config.toml
positions = "learned"
init_std_up = 0.0236
init_std_down = 0.00348
lr = 0.00251
beta1 = 0.95
weight_decay = 0.13
schedule = "cos"
seq_len = 256
MLP neurons of a small language model. Each row is named by its layer, matrix (down: output weights) and neuron, and shows model dimensions 64-159. Each number is 128 + 32 x the weight over its row's rms, rounded and kept within 0 to 255. Numbers have three digits each.
After each neuron's rows, "fires before" lists the tokens most often just after its 100 highest values on Wikipedia text that the model never trained on. A number after a token or word is its count.

L14.down312:148119101101175158075197098192121098129108175139118125101157140131093114146126103118148102148086176114131107060108163161096111153177145089136154188083197103083129048084128126105103118098136091144107135118153131103079116168070066132099214161110118122160175153128117151177123161096112188129
fires before: "-" 50, " |" 6, ";" 5

L12.down263:163127150144116152096103099162084141071164146124103148131147097097041127130134114038053117170157125112139122094049108137153195140127157063112182118154059123128146132177132147133158160133139099209165090091119096102108183121111120125153147159126076110168166166143128140082100099128106086153
fires before: "|" 46, " |" 26

L14.down153:145191177155141128130094104146109193084188121140132096086136144133081121101099131088071145108120130092129124094126164131149185165155123138089170182159110183169177150106066157082198128133110138151107115091121103133126054137134136156130121139160111126078107139128194128168087093135103091090
fires before: " |" 25, " –" 10, "|" 10, " of" 7, "." 6, "\n" 6

L9.down122:154116073204124178102104129124110139118167110108100141120119144091114102118129098081113082143096181036130145101117105181098184130154130065122181184148182192112089061155108165111106130079165103156139157151135115145131131116114124158205116146100112152144149102105165117087128153141158125152
fires before: " |" 52, " not" 7, "." 7

L5.down492:134187178139128218161153128148122108161114068128150155111157116077174122106120109177089124150156155075096167114164155193112128115209146093181106134108089165122231154112189169105107116106159123102089126099134132171123120085085130124085139129121106103128178129157109111086098144127118111147
fires before: "=" 17, "-" 14, "\n\n" 12, " The" 5, ":" 5, "The" 4

L6.down492:094113162119093176105138070103127097095144161142128107132177142129146138103143146093124147103109075098084049135140129076143157145160118131172139140123116071160178099156213088163097080099093153091091098149118149144062140119180145135131155148151090145045152101128140131161209116072126117170
fires before: " |" 36, "I" 9, "–" 7, "V" 6, "R" 5, "L" 5

L10.down355:116105164068134147129199139120139123137121164169106137096112130126155067130189198106108071108150131102106108083070159099133124132093150147114132138122113104132125131165129154161142078129120125122123137086073129121116096145095112134123171163157104138104157083130079139098161122135087181141
fires before: "." 22, " \"" 20, " |" 19, " February" 7, " Yosh" 6, " March" 5

L4.down348:109108163151151112153150110120130163130211134186114196162120115116100080145142125133057157174133146131067087137152060098117123135134144129103100143112120141154114125166163126090094146145158172183087087130129122138167159115158099092106148140129142147138135073146116108074131159146082149171
fires before: " |" 58, "." 11, ";" 5, "-" 4

L16.down609:154103117128141146131106166129143196105156173168128116178176110156139145106127132113141171150123135141129125162100155089130119142154130123128169086137072168090155091199127139154084127104153132146136159140112099089153123195136154159150168148111156134137138093169152097119149168090090109105
fires before: " |" 38, " to" 9, " votes" 5, "." 4, "s" 4

L16.down725:101130121187090088226137129090128126138154160128187092133124080178189163146096124121087126134128110104149136152085122135108143154098131108121133166190088105071145154085155243129112134159077093103097121118110119120089087137135105180187128132104174172136162105155150109155122122135082106095
fires before: "\n" 21, "-" 15, ";" 14, ":" 7, "\n\n" 5, " |" 4

L9.down571:120108139070115101173101212073108125091169117119087128114129175154063119146102148165128140087137107126142105080143092116105133153100119129106160129160202131123200113145099135095128146085059135158114117155101110144140141164119116116150142185134120139113087164180124099163091173122122142162
fires before: "-" 58, " |" 14, "," 7, "." 5, "–" 4

L9.down191:119087170194121107121163084161158074114118126120107103088103177108140150137077156112079057134113091173115112156180116097066112165184138107130190153117187082081099123155123143141165123116104133137134080153149160121160071112119156156127089117069097127072174128130142165114093120111097111141
fires before: " by" 22, " in" 10, " as" 8, " to" 8, " a" 5

L10.down552:132148123116108099130161112164122112081173166117130155154144124168171101115147168135093195115134128140160101149089183092150125116102145111142107150146129188133132130161134184147122187138086115107104124082150131107087165132181130090152116198129131169145170031118107095077134144144111174078
fires before: " |" 40, "." 21, ";" 5, ":" 4

L9.down483:143079038144091140138177139148159113153129181117151110059141087139140123124153069169128158113076191136089130110072125129117143152147151059189103150103107118102145067159100184141068098134120119107156171085146112147082174109095090124151151079063093139070156102135141179130092183136126100106
fires before: "|" 23, " the" 19, "-" 14

L9.down655:104123148080194135122102118128156125162159104064138127159151105137124104190133123157079188112168084110117098131201118149195069129144137098122057101106137218124119123138147135119112153133104135109169121132156183118137156164144126074023134088170164115104121041126146115177174134090117135036
fires before: " |" 28, "," 24, "." 13, "\n" 10

L9.down463:128119139134039141168141129155111062120136142110107124092162108128063176123117072122072126091143155058126093148091105116090101151117105142202143165159140181179151127142184119118142122150084171146104104139121110201109154112139161133157114188134083107112128125153107107134122207118037152180
fires before: " |" 56, "=" 5

L4.down590:139168130121179210111141076112103145098129108129104104081127073042137124121102123149094121130146094101107122121149150137165148092118122142185118187040131128072182170187162152141150153152106142148164093140165090094155155104165112082151165106092157110169093136142111170131134159112128098141
fires before: "\n\n" 42, "=" 16

L7.down688:102065150135083193099135137148127179129114136097143071101133132137120172091118127153138112177118132105162184097093064131104104083125124122115156173105121134129077088173145193108090161164131091078115109121158068154136187102042072139133118107150133125141203156109174129147129085148179076127
fires before: "|" 73, " |" 5

L4.down10:162126111094075159132082149084166154131098152127086152153127131129125124150130119121080101200163177090147057136123111131151125191105169115108157129136136117173129112137124201206157155091137147160096121073156107121165137127130154153117161113161103139119164139098118217114098063155099107093
fires before: " |" 33, "-" 12, ":" 11, "=" 7, "\n" 5

L10.down556:132152143100149168200148110079123148141096134121079164145145120100148080140154106154132111100114156167101155149113152188089121096151088101184193163068113110098143183123147149114094196164158101101132137135153125082163138145116189169124123106100166103133187148101119094136085126116165112132
fires before: "=" 46, "\n\n" 23, " of" 5

L10.down427:115120135130141111143131121170124122169115112191102125086169172169134185134143148118072100181138128127075191158111110110133082136127103120151103120097192135127088126131111112115089121075193173174194143110133135189151108140109102143221154113118147116145118124093147159135114149134141101097
fires before: " in" 19, " on" 10, " to" 8, " by" 7, " at" 6, " for" 6